From a checkpoint of a small transformer trained on Wikipedia.
Size: 12 layers, 3 heads of 64, MLP 576 tanh GELU.
Architecture: biases, tied embeddings, normalized queries and keys, capped logits.
Training: a variant of Adam for these matrices, 320M tokens, 6708 steps.
MLP neurons of a small language model. Each row is named by its layer, matrix (up: input weights) and neuron, and shows model dimensions 48-175. Each number is 500 + 25 x the weight over its row's rms, rounded and kept within 0 to 999. Numbers have three digits each.
After each neuron's rows, "fires on" lists the tokens most often at its 100 highest values on Wikipedia text that the model never trained on. A number after a token or word is its count.

L2.up76:488506502503548530475488483503500453477486471504485466525461502484500538535518505507485460449444486484485515474475480508517495525515550510484549441495491511507518495516530487483450475489485518508530510429531522498500520526462490497469512487501497496474561500547501506496524504523481517506492526452497494523482540534475505497510510514503497489509527487497486558519497495490529500532463
fires on: "al" 40, "ical" 19, "ing" 16, "ary" 10, " that" 6

L7.up322:494563517484502528500484490489488518507498495541460525532502470497461488499503499513523466507514473470545523500508503505489502482531522479531523504526517553526485472489524513451491508496504499521495471448489458516487474492457501531505482520465501487503536504460484424540548453490443488512482504470495491538487549508493497520532527525518501457546540513493507496526467522465508477492463
fires on: "-" 54, " information" 8, "ings" 8, " more" 7

L9.up300:489489531471526518484484532507484530450545517503521506473481490509507527487494531476489544475486499491544508496509458550532501507505531520471496511505511506503548517498504470563471525488531554492473529504491498486477445495486473512517476493477491517547456455487511454524504481516534496491516535517491512520481501493497518505494452531472531526479532475495510466503460496525540533482464
fires on: " pr" 20, "ong" 19, "″" 14, " |" 6, "ist" 5

L4.up53:469512538525534529504505496511445493458477450508484486473490501455489466532520546485505475484478508517480512516528509524526508487492498492518513497489521532500454480506495504459526501572515510529503486514537508507513486497449493470458478569498511470485479452442477500460535454493517511502493476502465503522495527464470524490483492470498502504496502483505531501494489510470520507535463
fires on: " ph" 28, " Ph" 25, "h" 11, "th" 11, "r" 8, "oph" 8

L4.up462:521508509506507533486474501489494511504515501509505496507475543560513506534504528509488488532517482460499559485513500548525425501492508505503512449479537535476521446496535519495487478525491459489454509490511485516513498496507483509494517500484532449466506499529484505539508526517453524415495505500461471520499509501427511462478519550469521499543550531509505498527519497527491510505519
fires on: "." 62, " |" 10

L3.up170:513499512470485498483476533545506491455530502481491508512500517526473498526508530512518516481502472477523508515480495423529515531474497494532489489511501499516508525469505539525476513495495504508481487518474479537510518497546495521494496500479519508489507454486497408474491462509441510504483452511490533501498521488490572497486516499497511523496547481488509505551462496520480507474516
fires on: "a" 39, "\n" 16, ":" 8, " |" 8, "ae" 5, " (" 5

L3.up145:483503477533508506489469513488445473478506480493539476532482546535513493508486527497495490502531489492502509518545518521534500514516499499540538512487519522564469509473514516496485460471484505501517503503537515513529473491502481464527495512515527486493542494487466474500544479484446510499489522506480491530475537523464495485514506540474482465460555515465513524501511488473492494476544
fires on: "." 54, "200" 4, " first" 4

L4.up235:459468532510489535487465497509481510503483515469464458518491521496542479531517496501497470431517474441473521483473479484518481520529516512523516513466542489524507538529480503479521464497478523484494512526497465476496515473524465496549538517508467477462508517490478531476493521522506565501509464477501502527446482549452519526547493489513512461561476472537492455494490513477515491482527
fires on: "ys" 13, "hel" 12, "ce" 9, "ge" 8, "H" 7, "her" 6

L7.up222:483467466477535496516464498496514493503482469492489515485509514491498468500518479484511504479537524500486495521505483488538491499518522484515480505434571550487508490498535488476502551476503518513465459527473461484465491450508478519452532503498552530515507541491536505474493503517500513498463500443530535498506560555489490471518485511464478455490498506486496486520479480514546489505487
fires on: "." 29, "-" 19, "all" 9, "," 8, "as" 5, "ight" 4

L7.up268:490503523564486558512512546455485504485513516540484459549542471521509553499484459497496481494466527509479520450522525527527489517498512503480455540508546487499486474508495448479485507533513492552509480479472486498481505534458492491489481546469527483502537476496466496535511466496485491540479533526471472487494479499458499466530519502469487515452504514522479513493477475463507527498474
fires on: "an" 16, "o" 11, "al" 10, "-" 9, "s" 7, "a" 6

L2.up342:543535505515511541514492514539533431495500469550459440506518477495477515540536514444498470462436494438514505486470506481522501521483525477498540466521500492520537514489494489515495485499498504525514483490475532525522505522459487494477517541516483464528523469503455518503491462473478516492518499497507490491510540538476526523537481475469495514513528460546458503523496504483514529487479
fires on: "'" 19, "ing" 17, "ary" 13, "ic" 11, "ial" 9, "ate" 7

L2.up504:505503529511515553473489475528515480508497496476538491510520501497531510493497475491508470437488532465462499481469471466540521544490518499469504518512508503508499471479517518471519502567502522500483537495486495502487512524536492522462520480510493483464557481485469511522515539479491495458512523511447450443510470498502480491501532490480475520443516505496516533516515466481506515533497
fires on: " res" 69, " Res" 15, "e" 4, " per" 4

L4.up414:464503541491506494499484488477499502449475511534503487535542452509479487535553486532501468473484496524489512494512477495488500492497542498543499497465525540479548502498525511464509490511498519559505502493481453497510503463488503503507521527519491495517542510463439532514517491510489483507505483416476447484531527527486537439496538490531493498449476502535513512507490484476533525507511
fires on: "el" 17, "iz" 17, "it" 13, "ut" 10, "ig" 6

L2.up315:522514473503469536528504471501461487492483513475540478490524462463474566521543503515468483504486498477509521471525488537522504538515533499548546490472500486517546517525515510487487537519508517486472489506477514525510512503497487513488547504447454520508542493460432534487508507486477550498510527499533490491507496490492524510544509506468499479518485511494499497493498539462497486474522
fires on: " cl" 55, " gr" 25, "l" 10, "r" 5, "cl" 4

L3.up377:475535464499492553549473453492513497472486470465559441486484507503480537503536510490549465486464506457469514499503513455504484534503523475460559508522535523484514503466535474484430510503490512507475526491500496497521479496470469519491521515481433453487528466495497515485491507507497535503459506529477472490497500499500531498514524499493472485501522447505480483505487539490521507487515
fires on: " |" 39, "ther" 14, "J" 8, " other" 7, "ome" 6, "'" 6

L2.up389:505485485521485531484461516497472483479514512545523484521469537501504493537473557497531485520514484501524510470490502554578513520473490477515520486454521503474482486496509476498466446522472487496479492530558480511517454516450469503504522502505527503468541481521491479473525516507501562461479537524495503531492503510429513464519530546523474488508529511501470534561527498518511513536498
fires on: "." 85, "\n" 11

L4.up96:506483480510498502503484490513512476489491527464507516494459490490497536483526497502504451478439525476474500487499490541526483534503490493528518484524515492478525488504569547503465519507509513499509464498511482529492457477505484508503490478454537447499520506490511544459524461486480553495479521520477515464517496499492511487489510504521483463485496447479474493505504505478541515512442
fires on: " |" 100

L3.up478:497480491545527529525518530490480525533513468540493488479511493514530486510482472544536539504509578432487505497494506512483531529504475516495549460511550502507465510449503526548486507493476504553536482515507438490472508505522490495492487481519492511468487454508470422495479486516524485499488517518495512501528518461520520545513497463482502470495496484481527465504489486498468499511507
fires on: " St" 27, "." 14, " In" 10, " Ed" 7, " College" 7, " in" 7

L3.up240:444474495532483482517494486564456500508494453505547514535448509464511506509460535502530500483472467515519499500534487512512495506505513508507497471447519485515554512493516501453471507482499480471522485478524481504496490583536501500492528521489480511466487491506470491486513501479450528510491509500525504529438489496482518525513524484499487480495521486442508540512496503511476493519519
fires on: "re" 47, "ro" 22, " bro" 15, "r" 7, "i" 4

L9.up184:483490516459466462555483516510506519492494456581481475510504506502497497482480509486506497512478491465503472474482497503490522477527517461521461493534551482470522465463521491496513490547483493482510522494512462526497501471495533569497525539508436466518509479523498490491517459514498493449505492498500532525488549471484526471532526514478487477528470531509490507469512518458494501480479
fires on: "-" 29, " (" 14, " " 9, " Q" 6, " his" 5, "." 4

L7.up332:485486521491449513503520499495522520499507460511475523521477478504456489540504532515493490513543529483474452463472523485533485506523537515525485529475532515462507513515482480492502495537470540494475464539538513541500472519434506522464499521466492463490500520507487508528520457551532530508470494524476455501471512499487531486467520473497506474517496478467506513524490539489483531524476
fires on: "-" 32, " Sch" 13, " St" 11, "N" 5, "L" 4

L4.up66:511525488481471456496480503498501492495513433504541518464494508530454485505520514496507512506525505515495509499522494503522499551470533517490497528463535524493471469500529486508496517540512507476482547429506470519561506521449494497454514490482494485517532479478458498490511466519503513517507445494536493498448519448506524518522522538509522519516495507545456499536474506483509537522526
fires on: "ed" 28, "arried" 9, "ceeded" 7, "inn" 6

L9.up477:507545507478537504508499497488518513507518464551511521465483482468507515469452502478516518519558500486454489486500488503493482463477512468529519483531550507504524502473503526536485473508502510501508541477533464513486499519481501487494490475455487511510499494543519477533505472498466507509541495488476467496499519511493531511488504456440520455542506510486496494507497544514487501500506
fires on: " St" 51, "a" 16, "." 10, "i" 7, " La" 5, " de" 5

L2.up393:488497501495518480547496498471481458449499511466522499509501495501505510499493458506481508491482518473515500467509491453540478511478500486500502485502541535547444466505495493482486489546478525485511514497499535499510445484502480490502525568517484479478505480506499482489519510503484540484499498467469525514494460537487502483485489492490483479492491527502549543513543484451495500529506
fires on: "ict" 20, " Th" 18, "ourn" 10, "th" 9, "h" 8

L2.up248:491524523524521525526479494489494517512516508466560473500507499490476490498492529487510468455519524484484494473543495448471487510498531504497521497452502512530488446484505483519475516507505498496469504496518474523519443494467474476484543474438485505525504487460520479524531491510518513487510488487504485480483475472484543506495540511490455525555537542545487502482439492503500531530519
fires on: "ed" 24, "aid" 14, "ceeded" 11, "arried" 10, " office" 4, "akes" 4

L4.up377:453481501497472504455526468491491506486493490542506477470494498506513541550538534485491518536470542486492481496465475506484489489503516450509530504488519530451479475505493494496494520533496488476444506510510523536497507482511476573492511481539470518537516521487482486493522511523514518479529515491479459537513536462487507523509495558502507484490502488496508486539491513497500515419508
fires on: "w" 92

L2.up2:518502534509489506503493477476470548508538500532545511518540503493505508466490493455531467511509563507479515473524505479485504516471501531505482509444482493466478517544507489508490544514500501569491457518500454537486508472484502496484498498505521535499534459512510467514480490503532513494487516489497438451532483514513527523500530531484471541507482499507537461544462430481505511470460
fires on: " inv" 29, " has" 18, "ceeded" 11, " |" 9, "ebsite" 7, " requ" 6

L9.up346:469477491518499464567506544479520533509468470523461516513484507462524516517492489516481484483482500491492547498522548523500441476538527498500472562456570492450496490477520505498476507491476502513475498509489513516486492472452513531502523555454502488551521532503494507543509467532494508514474527486500476481511541502495460501467513532491453482530502493491475483509504513518525500509483
fires on: "-" 14, "." 14, " Al" 11, "a" 9, "u" 6, "ac" 5

L2.up515:510503484514494541498500498564451505496497485481505495495501501489485480525481499540484470498479538516516528483487452577516501512538505486500519509502528495542464498542499495530498471530505545529461532448508522465502504506531490461443511502518460515508521455490490511502540506527501535503442484469471497469509499508460491508501491508492505480515469524460505540547530472443478501511530
fires on: "ret" 19, " At" 19, "rit" 13, "ar" 9, " In" 8

L2.up420:477499509518504484518509459525473487552503507509521486494471490481453477562481487536462494525485506470528494542513474530508508479511498477545486536454552536456461522510516483499499474513523506469502492484512516491487488522525488540524525503501547494527517461465531497498498506521503512491517430496481451469503512466490483508507522525484448457521480485470502453496478515476520531555482
fires on: "ut" 26, " dec" 25, "re" 16, "ot" 7, "er" 6, "ails" 5

L2.up280:525515491503470542532510488500451449482496513527510462490501455478457521531556517481523489475502486457516532480482494545471497500502568512497528471461521510502516537498490521472485499537464492495555506477503520498503526464488496484497549511458510504486529511521491533445497481505539524487495533500502523491498507512481532463519525488486504476525520492518472546490478497476493499461513
fires on: " Cl" 31, "l" 29, " Bl" 18, " bl" 18, "cl" 4

L9.up218:516482484527538513507442511514479525513470496467509530529459515486474506504515503537501494487464484504462435476495477471519503520497486514485476523513482540499493504485518516503491493518482541542502507467502493502485492508505484468473489486471542458501525520471447575507552520516511533495492474520471498481447481483482498459484494450513497494481500475484521523523525529511491484539518
fires on: " |" 28, " col" 9, " Col" 7, " le" 7

L4.up563:468515485504465562480490520513503512546498537491534484494496510503459484475505470477499510502519506465476549470457485541505513481532522546460512500539530538496495512539484525526511509501500498533482501533489454460513455498501471478440491501504448432482535492498497527479511485511522511484453512486534499511529472479490490494534505471467530505500513524493538511479496496495490517480538
fires on: "," 52, "=" 10, " In" 7, " At" 6

L3.up298:529493493512437555520493498514494471510480491516515497510500425450520522516546518491534510510463501489519492505478483506503522467530545483510493500511521503525534547478532464461522485519460477514523497520488480500473444517528490538516498508476454493449531490482468491515495503497497522483487533511507524506519500483505493464528515486515453491510494462551495529536523495475553515464526
fires on: "l" 22, " Cl" 13, " His" 13, "cl" 10, "oss" 9

L7.up79:457496522491541512534479454516495504526475448527533490510494482469463514516477491502497507488489498507528504489500451496507521506500524535488492487442512558482484468496525481489496526518471525525471496526450502502527511563514496521453514475530501501448517488485527507490509520512520511490467494456555488497508550536458519543468494498473473446485486501510470537514513510513520480463472
fires on: "–" 83, "-" 10

L3.up330:504497490493500491507499503489512467495495516550489451447465523498510512481508529500473517485456500487474503475510469526505512495495499491476507495494502559528508519480485517441469485515485549503469468471508456569539477497516516541453544498477478482505491477531503507448554466528520541530485479525489469493482491481495515490484525495507492506472505502484463480548476493452562526541474
fires on: " |" 100

L4.up507:484505494480468473540516490494462519514523491480530479447476509500490526487554493493488472464518516491492512440502506526525509560493499450507544538500500524439475443515501516464487451546481528498508493512532541493487487509496493486516507470505547492483480506515473506437529538479556517507452506483524500496495546512515523468496497529504487493496498501474473515475497490502492508482502
fires on: " lead" 19, " mov" 17, "idd" 12, "am" 10, "F" 9

L2.up340:491482532557537508514495489529475501510504464505507523556467494489513472499459455507479477485505524520494493499499517494469485531530518463495505484462531534517497494526494489532537481525517522451476509489506489467523523488512488500471475498487518511526521531459501488494499484554526524514458462495473475485467550473490498507493516508429502545506465524520492489548486459492527555523492
fires on: "ut" 66, "et" 16, "rit" 10, "ot" 8